Part of a small language model's weights: no biases in attention or MLP, 336M tokens.
MLP neurons of a small language model. Each row is named by its layer, matrix (down: output weights) and neuron, and shows model dimensions 64-191. Each number is 500 + 40 x the weight over its row's rms, rounded and kept within 0 to 999. Numbers have three digits each. A neuron's up and down rows have the sign that makes its largest values positive.
After each neuron's rows, "fires before" lists the tokens most often just after its 100 highest values on Wikipedia text that the model never trained on.

L2.down237:461467466454493523508504527469551477514483520574533524516538530509465514490513539515550529496534499515500481494457434492485469557438487585485536570552538505497514451510492494553466505492531488466509542506439606476514443477505463520450497504460420505505393472514451522496524470491488437428430524555506524526487457465537502443406520421502596509466534520507454475422554557542461505473566
fires before: "\n", "ed"

L3.down505:511571469491471497489509475479449435433476514542466495449466466470473562525577500510516475424496481440612510495482584521517462426490456453429534490486503484516473544506487467504539489481533538491500465497541486464485472610501537473515452492431461445460484488542495477465498499430524529494453472510546519503512565508491497534568435426512500449532446533504498512532489442501540527488481
fires before: "==", "In", "===", "The", "A", "s"

L8.down665:595515407448562459509484473512444510509479563480446449460496480441533560464466522442553457478549480476623524468433504479448497413515505457538483508466527483472472473526517470425548536469459525492446442448475517489417484526463521518471478523598535494462484513505538503506548423531461507505551437547500464443475497535553503508476489536518489487535452508459496449518397559519536444591583
fires before: "1", "s", "port", "0", "R", "2"

L6.down210:444478439475550567486484553431421490529538446449477454492472494471436515540544443499468513420484463494453532577533533408522588478528502511479484509488471509481413434495582528495515501484480515478435541515519496520525521542530503529485499443505448462443517488546533554528469531494518522472468545538496517502523533501492420429551462508411533475501420487483520506430535492478484522493504
fires before: "1", "2", "3", "6", "7"

L8.down11:500526408544516539490530527526504603471533445485512457447478554542525481476483541469557496486537489498455476516515472511459477462461512531509504593511518424515517486464498502496468494526481433540529487457426476459556493494466551480460555452465502539489539519541478467542522508451439577595538495475440416423559490499516496517489518477495508514538514508511531477601465457444484488527544
fires before: "4", "6", "7", "8", "3"

L6.down379:494547495462522516472506492520500446527544496521514496467465531491488450464520461505490479468513521486418500527471474515480549444452471529489489478519509525473497563482452522475521495527466577536571545479544524480545446506487498570491500443449481466516495525623495403418562592545550480463506610528509537530522482488523551527517530439529518599476504594507531542505563424541524491561539
fires before: ".", ",", " in", " and", " of"

L8.down193:445523519477469491482537473480568428484466501458500556431476439406426541550394480471528512485522481489513541506502488491488494525541421520485487445499490536496451517498533487547478517482559521432490491468512499406592503478431530486525521443454581469459510455448487468541511523446482494510550500389455515522473553532443466463471521492552484487474500487491526548393458472425495573481552
fires before: ",", " the", " he", " "

L2.down9:477577540469476556574507547416489475431424406512484540496481434474544502590441465446585540454460522446506452520501467469500465454458512558495473493505486531574503537504496455543542497514456523490482484475555438528511533479517516434505482482474509481495507623512488447461482506564449460567455497444569427432481450479474507514469510462486569448499399471490467471507556486463486443518476
fires before: " ", ",", " to"

L8.down402:476527541495499434449512536512494445484528543518546615470516495452513499501481410524534460459531461480504574474460511490470468557447503524543486422530532511468514510513465575459473552480513460595500523528615498437510491551573474543452489504563461440504502513455496579508510506527487455486459413471523489517432566515412522519564486496542436477469497528506506499472516461433558486487462
fires before: "\n", " He", " The", " In"

L4.down394:443467523498550437519487538457457532539452476523497556604571577494482475549528482499560459540479500521474488481468507420520517501501509551525489562546516500522502517489542494455459483448435474526527525453518499531516503511537460527546523474474432487512484453521505562572501503435451411574464434413505433497552514515492541515498466492483447463541525534520571471541499522572545461455499
fires before: " (", " ", "ed", "er", "ee"

L8.down484:527518489537535485508484506482482459430519517533529501407547455545493532510498529482504520496446496537515551490551477520534526449474453490492465497537509471514454469510470479477526487473415439453501432511463526517519526496489451560521555536486517517436454589509463508412466458444473509513523505519554508610412472485496431463505491541545551518537521486545509491543473459542413499573515
fires before: " ", " |", "b", " the"

L8.down362:491526551480484487505437526462485485525426510583462530461475501500486527497522514510453497624434543504585504506538536555516458511534511579436517529517593459487531508487569510479499508524526465461532519436485385484522494617441469498448491498537456508438539509448545506457485533467492486479447501477548441500528451533550551528547496509485466486497546545466498421532485439570520423517484
fires before: " ", " $"

L8.down495:521487495396455461507551582476573498425513523523496560519549469540496501479540532496529491441547447500469503497536431531461506481514534444513468480542594515478467419439513507513499560494554476509569501479624500429452541477500416542503547529567561493551529504500536499517534527544494513500486518502537546503501469432537566532476456460485502453521511458558545509477527554566545492568590
fires before: "ian", "s", "ia"

L4.down48:456542521489449476486447484512516505514517526530494490457453485445451457549560503501487521478453534437466432499482466480482593499468516481489500520506560491504488581499555490497505470565481554446505550459532533526504489550507480453455469464449474454486484558504542447481431575565520497483480464500539451517581498438484508500442482528455551478550532536465507543488514488502479489603542
fires before: " ", " (", " of", " A"

L4.down182:529525533498462513542534475453499501539503552449537458516511466497431464485502468597562527517548555470497615558444509445468529446440503497448496468516489531491426505515595493464490473533466454478435494500464511539520483475549545598443458526507453493541504513461536549505433514532431496509512494492455485477477488463582450466498530529415477495563424525483531453390510549469522507449490
fires before: "1", "6", "5", "4", "9", "8"

L2.down676:462564577536512481457556515499445528580450479461528502481555482547488499525432465487518434450468464519574571480462498430491496524547478508456470456493463481524499544539545567459482474475509477492547556503523479499523452584508468472448450477454545500511529418455460531545483539521504401508440522538485483467486523469508516482411541475522530518452562534530448509541484508529536488569465
fires before: "|", "\n", "-"

L8.down674:478516524472540562498477473555554559530546514510468448517444486474453562508442491515546446504507521567483594514442490557461481572544515470483520509431543473561472504514487468513439469454484612479495442524459516413491517534544500503546501519441525499513497515511550505445417501473504453569509447581472537563527562458479504482563449527459504524524506443541530498488436476425420456501476
fires before: "ing", "ed", "s", "med"

L2.down177:457517467533468495445535580498454444520506479472533604502528549448514511559463515469470450506496529463396457508495399524493440477503557543585463473518493502481474480512482539585539549495496529475504457519475475446469478502433429508497519467455425499449454453501459448514516550418576431533435513453520494463507504536499507435526521445512545517505464432521526497586508573599450573493519
fires before: " ", ",", "\n"

L8.down139:495557571486534459485460503499485456471523542488472455561484457472490466529595588500495483518440487471539536463500547469407520480538452554576507507563483490507478502522536530494507500475531484536528496475581483498565362583495495514512507451497506529516511444516516552444418533561480513512505475458462523472532475487515485406501444557519469514498481505472516507539578539491438581510462
fires before: "\n", "ough", "ose", " ", " L"

L2.down129:491507480482593478437436512505533517466519487508515544483478513500525538483478448485498512492458481541492491559484450521513511515574462496442571442526531514506539511571487613518508501473479467502512486484559468471529503514448528536487459490462527555489450587515397469544602521445442498608486546481569464567469493480514487470487461489495431480501464526520606579473512511475477490525486
fires before: " |", " ", ")", "ul"

L8.down579:446517533455460531545505521484496387454562558503521582472491524525500422501463438490560537523527509504450491436470494502480554460497447535495548476483550533547542506513518455484467565496561423419574493483589512551429511516515510474558479530467532467513470486546519478485479534489561453557482500438528474505469475526501520459411476513451486508541472478499436540610529552522527445531502
fires before: " ", "ular", "ulation", " L", " D"

L8.down581:487530508501626544455523480526471507450475501407481514512526443499470504466463501484460545516454536473495512473477505481557455440565464463462529522497526486467523493543528535475524476520548543433423453414505507520534536421409458508538517505570490465487462578521541466446464538495489508553532456462544471447468448560591542508467516452516542485476507540612491499505504549546506479442550
fires before: "s", "ith", "h"

L3.down577:457450505499490523458551446539518426530520480499535533481500474502544540497508519528573487453580413547524507460476455483491508512437453535445564601508486526528506522423528594509412487501458485564548542523503474580542550497546536536427524485488457501471516492460412394492559477515482555516504420467499500403487467489467540549465588455529551444555507519420461475540535438494519570547446
fires before: "2", "1", "8", "7", "a", "P"

L3.down465:523458542469422524546544482537547459569442554387485431507527486477470512488492529453491485504539468483528529507487486499520515550459469477490518467433510480536475507458479645479534495529475475544558515487485416508504508499515483478475497518475552511485426586484471513449556511535490490435584526507580466515499550503471533475504508478527440431457519444563476543509473479485530449450554
fires before: "s", ",", "al"

L8.down351:457489479449536554448485523536540473511518494472463477535455548540468523529498394433492517493568541501552485452483498588501481474576546554546484573480485441526484463559474525487561580427505454468506473435599524533507523526552503489552526558546521522451518430489535538517487585554431524497477526539506525495562483590465466469512490512501508561526520488429515530495544499515486513508578
fires before: "1", "2", "6"

L6.down117:455506542487471491538516488507477439548528507463535493454528465478520576521492506461396516500496542520474551432475504491509471543505518543561534540520542572509459566499559547539470481544479516515460546525438563455487528420511436479455446573526561494481539508558520416542463488413548509537441449563519484506524518577460471447548549445461532542484512528488513500532461527540509489515464
fires before: " ", ":", "D", " —"

L8.down163:479533507537483549523483499525455520455483553486442541474507480497481410546484543554553515546480455538533465460555516529472540525548522557493429432540568496518531493514424527465489502559577469505469454535586495496535527550507465499521517517480504543493492518556550497464587529430529440463503492587499504409504450518497504556502542507572533490538513459436534531560568463520479548448571
fires before: " ", " the", " a", "n"

L4.down684:467522499543480564563507474491584551568519516516548498513560480477537495494489513513585450449497464487421563521468444513488509481496465535499421486461486545419470432510485525523470515502515471492450467553435411435532552491517488531539524454562459577460503463474477498468531523546502551470539507541471415503467521507530550424511444487513471489466521415582427488540543487523492546505512
fires before: "0", "4", "9", "1", "5"

L4.down133:468463519528507485517526565578500430525484410490421495572578471517489481521473492546437514562506415481511433410528512506533443456489527510456465562526536550514565550525496528471434485424484518539467435509491457501514487509494546508563513546514532507540441537474609485526440537492516535500453445524482511538511548476512556474377481475482546519498525549456553547569456490481465438505495
fires before: " ", "ord", "om"

L6.down673:452561533426532475485444482534513464491496525529458519488458631519482431454488477419530545464523499536498584484470519469497565496471550444561573428497473524526446465489480472524506560519492455562554594488562450475508492487600531548565466410465549481491453494520504498473563510623513442528516517514470512469493521464466443496493467432557479477470508488511462483478448465505508502483393
fires before: "-", "\n"

L4.down266:515507490504475558442516474473453422496491478495574569526466524481488505464543520573476448529574503489514456495492506470455461506547473539447522474455519561521512494468458434520537563554528547521514534480412465514527572475446487501570464464423550535537506499534469504500537534599464430485472506419463472477565456543469541421435486486535552531422567465517410486496515550447467517533541
fires before: "-", "\n"

L8.down148:523586464500544475443555506465451443481511541536516475477419579441505522478533495540518433495530486477490542571438521443464462537506484566461528557515521437546511476567553469516514483578483437464560486488534549458558550468596500539454490503509532454410577502542484489401498521488432544579521454447517428516509488457426556489484543536502468460441520543469453533521456477511539443557577
fires before: " in", " ", ")", " as"

L3.down613:530526441486470458515487465546522556502519462533561509486540509509453463420521511488551476473504509477491430479524597543482558401433539560459531490576519437490520516551536429499463501469471508473480448499464503424495488456496468454532481449482458456507456483486588497483469529524423497529613449508516483465482446493503507490512514473467531470492513461532489522521556513452493527479489
fires before: "s", "am", "al", "er", "t", "ad"

L8.down692:382495520514521459465480452482489424468554482526472490490480459458498547517496503482524506549479478522482580503591474472441529564472538494502549525494488471445545505522511512513423436487504512453545481461428511508363472477501465492502503492456530461490503516488453482558405503515506520523578537458480459521447537511524483492550508436457520431534564488441520498556517558493473547559525
fires before: " the", " a", " \""

L8.down550:495507427452505520501610458465554536485495479494467465510594510547563565469550459497500459499439493462457489472524464461572602395448506522520493541498521507489546459518549534495523498562506605454471581529474530465510473550479500508576484455522555508545519465521533507481504508492494469404470450507465498488529498560492445523564555494461460535529481504542504575488534490506482518511515
fires before: "1", "4", "2", "3", "6", "#"

L8.down685:506508511460500536489448480477498492468459519493483378535491498502567541488481475511564520535479502556505477523498558447559496457451493515507546521413514496556540450477469468475592537458496528449521459492463479431621498453464523530508459513422515461492470539522513517493512505499429495458468458494485547419495502496462469512570546504484491501476508614561481462451435526512494476539532
fires before: "s", "ul"

L3.down675:462541511540516497474483511415460507522499562566473507512453528546500587532568438451494505526497475521454480515576518517524485472477503462401492497534475535466495464481499508486530543473555419617470498533500430491445535505471448445478507495484478537466535543466418545522449498536393509508494520490516486590468524465501536518520454505569467458375508472512484505493463480502492435544508
fires before: "\n", " He", "i", " In", "al"

L2.down262:542524463455525475499503509505472453515536509536502469429541542480417457504513432444564492450482481484403546493485511463478561521582501482439500480536415450366419493521559529512461477464513517532523540570519484410494426459472487566569574420495462479541501532476552512495516492490506567550474495528491552495527548505518481465501554541480469469470502513464537493475497509458509468463478
fires before: " |", "0", "7", ".", "8", ","

L3.down581:472462495479509485536524433487541602488539493545508556518489518542555518552488504461508542521464476515421503506464578510461531489468538465534515478476558516445534523513493524509506398469512480411577455478449610485563576506528548493545440449481482514506409514490518461434431494549606483497511509555511551489514460473522491472529571474574472451462518435473492487451626522507531509482463
fires before: " of", "ed", "s", ",", "ing", "."

L4.down27:409459493386504433515535463527537533445483554520559514504525558384464516537509586484522497535479538458514516503525464499500498574560493519472479488485546534516487538553548460543524476472497433477482479520377566466511512530462486558482484423495482495492534543531458517447547533500496546467552513541539510513512486577402527529522482531474518591489498512462425544497535534456451517527577
fires before: "ated", "l", "ished", "ation", " a", "lish"

L4.down699:468484541446467525553511534523543530520536555509466513516473480445486502497456570449506480540532429498401469517488534522500554502518545537533509591477502458498485527470549492529516428543483404533535416463540503476422436474470501503417454493497587552528449502468517492531544522515448487504474547510564513509506472507542522466575532469526491533491584502471507522588576467498484509496549
fires before: "s"

L8.down423:480484523519493556548541472512458424436469552504506545541551498453547542481554446446453495544520564530499488571504435479445508489500476394541516580537473473493462431512495493517452425509440505467528500476392444543464538495442419528436422502509512484538446561549476410462536543496530519473546441524516511545556528529564496449503471391494466511500451479400505458432465479563483576509489
fires before: "ent", "ed", "ence", "ing", "ued"

L2.down350:587551490560534501548428500507518482536484537523545529504549454523385442544450477499543467472515449435453501525510480460443546517542513476419514478482462484475463515493539495558440526490465489527470467573506456538559437474451492587495570528540550498532487607507435467437518536434467541506528496477534552518535571498542449426529521579520533461514448520574578576557450475453504482462482
fires before: " |", ".", "0", ",", "–"

L8.down274:431511515552490514533488465444541513511444492556496457434539512489518511448522525574506467488469536502529506555498519471505442529465494566471509530468472463437458528537502501528490493493432504496497487540460495541548513474431502493565485514464464495538504449557489465496578546594470466458505392517583556460548527436520509479465537492569412511596563474530517515555449496493456559435477
fires before: "6", "7", "2", "9", "4"

L6.down568:510516487550420469455453504548436478470463477539519559490553554548451480480456478451502456566453478495507513499496469525502571518530575540428520538602557526518467541511499500448464541522541437581581537448523462429530490429445485512506555471566442449533514523507539469588543503482498531545533542534526477542431433508464485483557566541507537477504531476482490526485513498542480451530477
fires before: " ", " in", " the", " his"

L6.down234:485552439473491507451551486566459549516436531530443474504534521552421443455506466524508456555531489512428508507491553490475591498466501526473526550551535535500544498505533523432555499522509446500543499587507553443469514556458460498447440416521496516449517586519484529412530456527473517502533471453522508539509501401468521531494549459494581544407477501531531529481437506525520458443510
fires before: ".", " and", ",", " of", " in", " from"

L6.down689:421484479449456531471505465488558567458543514485429537518423557462467474478545462531510437495555440496480467536584576526568502442568553505473534563545518564478479528488577502595487433521486473573456535520490506478516477468476507474502545537464559500491527529498531495544531486468523544520514570397467557565495482479486535508494488478514450475539456513438472483516521452449538535548494
fires before: "ae", "ious", "|", "s", "|---", " as"

L3.down653:505513534450492463529516450505546465451422524525492505516507517519438491489507582489508499528504363481449512507429495468493590516492530533534438522589534492549437546515449549578467461514524531573424459510495503472600539514458514501446529474520578536444463533528530530502523528539473506489487497499483476498449568506533559609487528542564555501600513426544451518440548519492499555510571
fires before: " |", "ed", "s", " of", "et", "ing"

L8.down671:469556554530548497550435512470541544581452468458545491459451530502447495455540485458519473486461454501539437537523482544538514453629473519451492575497588434497423531474517447458516506465500544546527463488548537444478450463490479479546481544495454513503547636465492473410534530464481447455497562569572529495510462482466452526458470498499553518487464519511518524467495500494527502463468
fires before: ",", " ", "1", ".", " |"

L3.down79:436417491467468472521598508503489527484509486554463479520465465476431527556517527537565525515449461537455535485527491445528562524505451488477479462515572489554542517559487503520524497531496432490523487396473467478558455458480459472502467518469538527429507519474519462493477457512512436618486478505489553510430491459476488426441493493601505504499439450490445519538557508503482479501498
fires before: " ", "ons", " of", "ect", ",", " to"

L8.down149:517480526474483506500453508509579507424505470418472496500495483516467475482411377454508516494451518467432516586555524438566461500492544506511477447456408502471496472452522516534461493475541524575462469493485496523525473465536515500437553498437562454503504515497523538476479555470430527510520520541505576502578440475518459479533460507489415474556543536464506479453555510484506576509470
fires before: " |", "0", "in", "3", "8", "6"

L6.down190:458486502416466496476552454462547469494511502529508517527527588517473503525481500568469556473549557541492481489555456433515578491483487488521561589486490507526474475475497463433496485409530517528447540525605479546455545508487468543511559497529503480535495470514458478507518518478501468473417420475530569492508421515534530482484419441512499477485558484474448465470458418516495522484461
fires before: "v", "ced", "m", "-", "c"

L8.down205:482523506437492513504565555464524432524483588568555607541532502523433513546514465538508454519487515515512479486495500458509518426516519556578473485535557490484552503520572478534442443569484523535507511495517458510562535522540552512528485456457561496521512419503431586408523503539454435463443555551523569504437511505535540559481510556503455508449535430489487520512423474561528553467547
fires before: "|", "\n", "0", "-"

L4.down430:532488544489560482504470454450526510517479504460463460388483501533467503447525521457553530501532544441505466576505526569567506541547496521519491530504452536494526530500540521464528487548453537506498520520518454487487461516581442520497502460588515479428427513419476527466441501527429500480505575442522533467483510579548477475479468539431503423517499505537551482523524508467539435464505
fires before: "s", " ", " A"

L8.down104:500557530435466545517512556423522437518488479494477501467553543496433554539471527529457475444484458539504361453440543418467582533477423487477519414545476442533456527541478482544510535495516492495480439543639479523527515517553475572526539474594414451497493506506520473432540513437488464455472467492478444483477469512535557456520458471478493495568469490471508491532404475543552518512520
fires before: " ", " October", " December", " the"

L4.down596:568528464478525480478428441494480513475457472546441503504514481475539480420440494457441489499498472565513544536510521500531524517469545497495490476475562491512499580553488489418482555506483492576510459490454563458562531531488571490495524551511551545490477516475541468582484434553529489480422403483522540551466481542518486510482486509473543537465551449581484441484473583535490477533476
fires before: " be", "all", "e", "s", "ick", "ork"

L8.down378:543492470497413561496534515548512397505475523529501537559477492526520504539449514517492554483517439507516513475471410518474497553531479524532491504563498541480533572527484486505517458512502504454480507501495515436636505475511508468431504505483533478546434536499472418567501548502506437511488510406556493539477466553542499430430505605581482584512587495555460561455512503509475493413549
fires before: "\n", "'", " not", "',", "t"

L6.down551:460480581488589466459521476469427586503457501508545440410522426545522543484482571492542424451496509473504441471519529557518488518483515479479426498509468497432554518461463520521499473497513457574561497484410489511502527500515538520510507504453513471580543538500562525464514504548502502479504415532513479535484470434505449511458457514471450412449503484477461536499496440546459435540488
fires before: "|", "\n", "|---|---"

L6.down368:379502537442504510537502500574491422474488541463455468518530531422547548502570456511533540529503521468432472505525436575506460499498537455537526502542442566551529535489502533472490508514529497543490494530550511509438459529457493500545486481398473505534464488494529445423491548478562491493481515435519441523471452516513488476507489473544547502474543521425495543469449555480469586460552
fires before: " the", " which"

L6.down509:483538439426439573575500481505525395474527562446477481500495534518441464434509539497538577503572566527457520497502495488437555494468490421530511507501507467508508516525439493499545410512552546480521471511482526428491503409542500500457486546467473464492552570514541452458514522398566480470526514511553480551469483517494517541554516503518488555511501519504471484490398496498512504510489
fires before: " of", ".", ",", " and"

L2.down549:487512470478454487483507532536528521509450537536525530536532560496551566458472538479547537500497429529539466574461526463448549472541473413518451561504439614460500484432477517502466502444488453517520468540493464515499489518550511495514504504506518613439486508500542497518463478515472515526528513471418466488491465489487525518555461457535427554550476462492600478484492432444487433550487
fires before: "\n", "In", "-", "The", "F", "M"

L8.down18:510503593522525547499482531496476463569473475474498490517454467434497481475509502494461532515425482534442494403545513588561498518502446452508495536487511427517552554476499555559453457551468519448505496525525484499462532556495498528480431501535505565559478471466559509536588451473485519421463536529487537481486535523552453597506485475508530445537504526530476528494526489418444505473521
fires before: "1", "2", " the", "i", "3", " "

L6.down341:510446531568524487468453545507537510495535452446491507556467500491496521512382463521483561488451423607492458445483592471403495480497479470470591460546421496487512583544510492496484540493536529470523485528448464461505521534496546492451556531564484514431526522446444430503509501529489495533478519542504449558464464472523502521509515491589514452494464468498446428573521495467478518465562
fires before: "s", "ork", ")", ":", " |", "–"

L6.down102:511418439484491516517513521495516502533495535463564509443494444475460405424511535528445515532514546548478510451487497524513462492463479505460469497495502445516539527517510431496492469486510512538517454602481479584413523502489528453420543429417505563496554539484465502497478572478528530475515435527584527589480532495530508555438510518555494511486549484519505520560541533471438489513510
fires before: " ", " of", "icip", "y", "s", " a"

L6.down89:518473474477467494496496477475498526486461515484510456523452468458502513504516525466483502562484519548601475445500532485520507512514469479488430455472499474532547498553430468474478510415460480545510461418620461539537493497517540477561491471470467552551465523544390448430523461468466534442390478492486523473516518521439530474487533549485476460437491530564498555464462473503472559507471
fires before: "==", "===", "The", "In"

L6.down251:472457501518580542500468470509499446418463560488467508468590549507549476472499544447572480507446489507548471531523569516539505545516420531600538504571451493579555525477479514463452469535474486456533473503464519514447499531519449483499546470518546571468424470413519484478600540477455465508428537501523505459443525482390523476528530422485432456541523486491521487489479455540501493531483
fires before: "s", "ia", "M"

L4.down528:482449517493424503520449506508456483493518552451489562471461439449472446561481487458484555524491497569439450483446463535495471497533532483519462494533521539466518483550531554454520453513478412589484466479566451471444546486529522517435513524470509476571470495553478512448454514522615463492467482550558506474509455461457489451448591458524519562535450545545545509578510494413513523416554
fires before: "1", "2", " "

L8.down459:515528509430480540511576556540506596465452473528416531522447469502527465444499525465574502492563450491496494489528523553529511503500481491476480505457496536489559473439456573442548467560524484526491508384488438495583539528541509532485378501586459527490495455517479488490505457470476495464551469425427560525527435500489489463522449523452446482419551549496570539483482490507502544485520
fires before: ":", "5", "s"

L8.down157:465513410531544456483535584587464494528434552435523505463551486503416527452532512458543386495514493591552532467434517556499496564501506529592524496508445541545413496510388499536501517513513491548486519481488491515449515548518564477495507439462521471423473560513503500476503560525570541480507500534535485518530471530571500479522412479530605509546431468512474479518553508407494563539467
fires before: " to", " of", "al", "s", "ity", " and"

L8.down702:545504465537471450502504515480487415484493499504463551532418514517455557530570523491425498548500573473539490539474518444479486436530489571570464482462462437425531464404483508532455496507478401472511548485522489487507462531462540509439419467505499500462519507526575483555431467481438498481476468570499506493491465438490532507475478457454543477576442454474503499482545579447467496573547
fires before: "2", "3", "1", "0", "4"

L8.down308:465564570459446540517505597486526403478482536508437468462507503532496486529524568468517425489507542550520557481500487548478462476627508566539418479461522551541482457444526528546541455560492491474548452473492459522439552530601448490534429479490445549495465523524497433517515544527509495569554464489473493535474483484482426486486541591513455451568552472484526504543544527501457467494494
fires before: "|", "\n"

L8.down180:575482485612513491509507501514552451507506466498488491572486502456439550473447467450490498444554438476460538499482473542528448527547537436475481551449487503531487478463473470502452484506430490499445472528519470489611564494413501476398528451493543537486484554484428517491467488506517523541481470547569473458509475452528496480525528482514508504476541456528535429539459433499456563548518
fires before: "s", "an"

L3.down588:491534551531544506479452553567557531559491486494516506443504444447494468560413527478520487492487467480504506557595500460518520543496464514507500560573477466511494482516520442523513498422541466459504475515490523494515520547491516532497544510497499495488437529501510527479508524498515457528456446506523501453461575477519550535507562530503482438460523505470518416541540505510478479565622
fires before: "t", "fess", "s", "ject", "gram", "l"

L8.down304:552455450440512479574444472488547505486561481487462528486464533487476555491490500499505501436548461470488468562525443445490498518440550421518512519494534463502560486488470476493487518537503551499601494525448463554460487417466577496528568560470467557501509564560434433498383489511516470537506509424528507455468508506485472541520500531525537505473520426517542381569427478511551490523475
fires before: "s", "|", ":"

L8.down361:429511533505551542528474492454569499457539481504505491502425554494536605544584460429424548499499538512515490512546470477523477544514483600400466536552485447496441490542544524531494528523440491525522509548553502516528471479479503429561494505527394526499439504502529491492479504525471461481563511518475490526533519547567549523471511525564517454468507482498530424501549473576504492413532
fires before: "5", "1", "0", "8", "2", "6"

L8.down20:481541498466522452485454540547476438491479501583551493445528524514601485559493559523515516546472500510492473523556526521510521542472502504470439535529444457519492475538480465468484531487472491537485529414581514511503448533412510580427489412483423447502450525544516426467551496492528502450505473551556524487528505555487456433501522504428404475502487496496479518512528539461479477526443
fires before: ".", ",", " and"

L8.down634:465512486495528473512510535566537468475520449450516495492482505450524484539556404501512409506490524523456482361449525485466479469547494508466451481522484485527564485489453516525444404438503415550478438404552553529363480490545567483519510517472542495511452508483531499480569507482436485568495503459530497509506518493485402531399536497563502496568503542489463526514476520484517499496520
fires before: "\n", " ", "|"

L4.down553:600481539540537545455541507463506467474530570542566476479504500500523517562539403497549502507598477487550499512525546525411587454507479483496463488544549555459530456512459504539453511453484498482451561483469474493431526537431487558528536429525493507480441497490477583503489448448521515591448480521451509505517508596488501530552501527490463566459477511552560493520480402490527433444577
fires before: " |", "0", ".", "th", "e", "en"

L8.down588:496536477446443452490524506541521447480568516525494574442440548419510496528540480525494619482532605476522491538510530449522469488544537477601515414469512566431484469482439416532527503472509492544558462508476478431549546542454469537551545512470512560454491505486549516486443537483504400453468550504463533508484515485517476532440519470478503483449507469494456515502502499546473488505521
fires before: "-", "\n", "8"

L2.down602:433459551416600519486508506537478526521456574529460531475512492467521528488560506537578498536542511552485513454443421486489590512499450565480417485535495434519581520509524458544449502425445496512401531552487492537478544486480500504471468486523536449518455514458478510518505508490520417539493512546506518516489557465483533517527524548445536483498497445546509489488489486539444463489512
fires before: "|", "|---", "ou", "ed", "iss", "|---|---"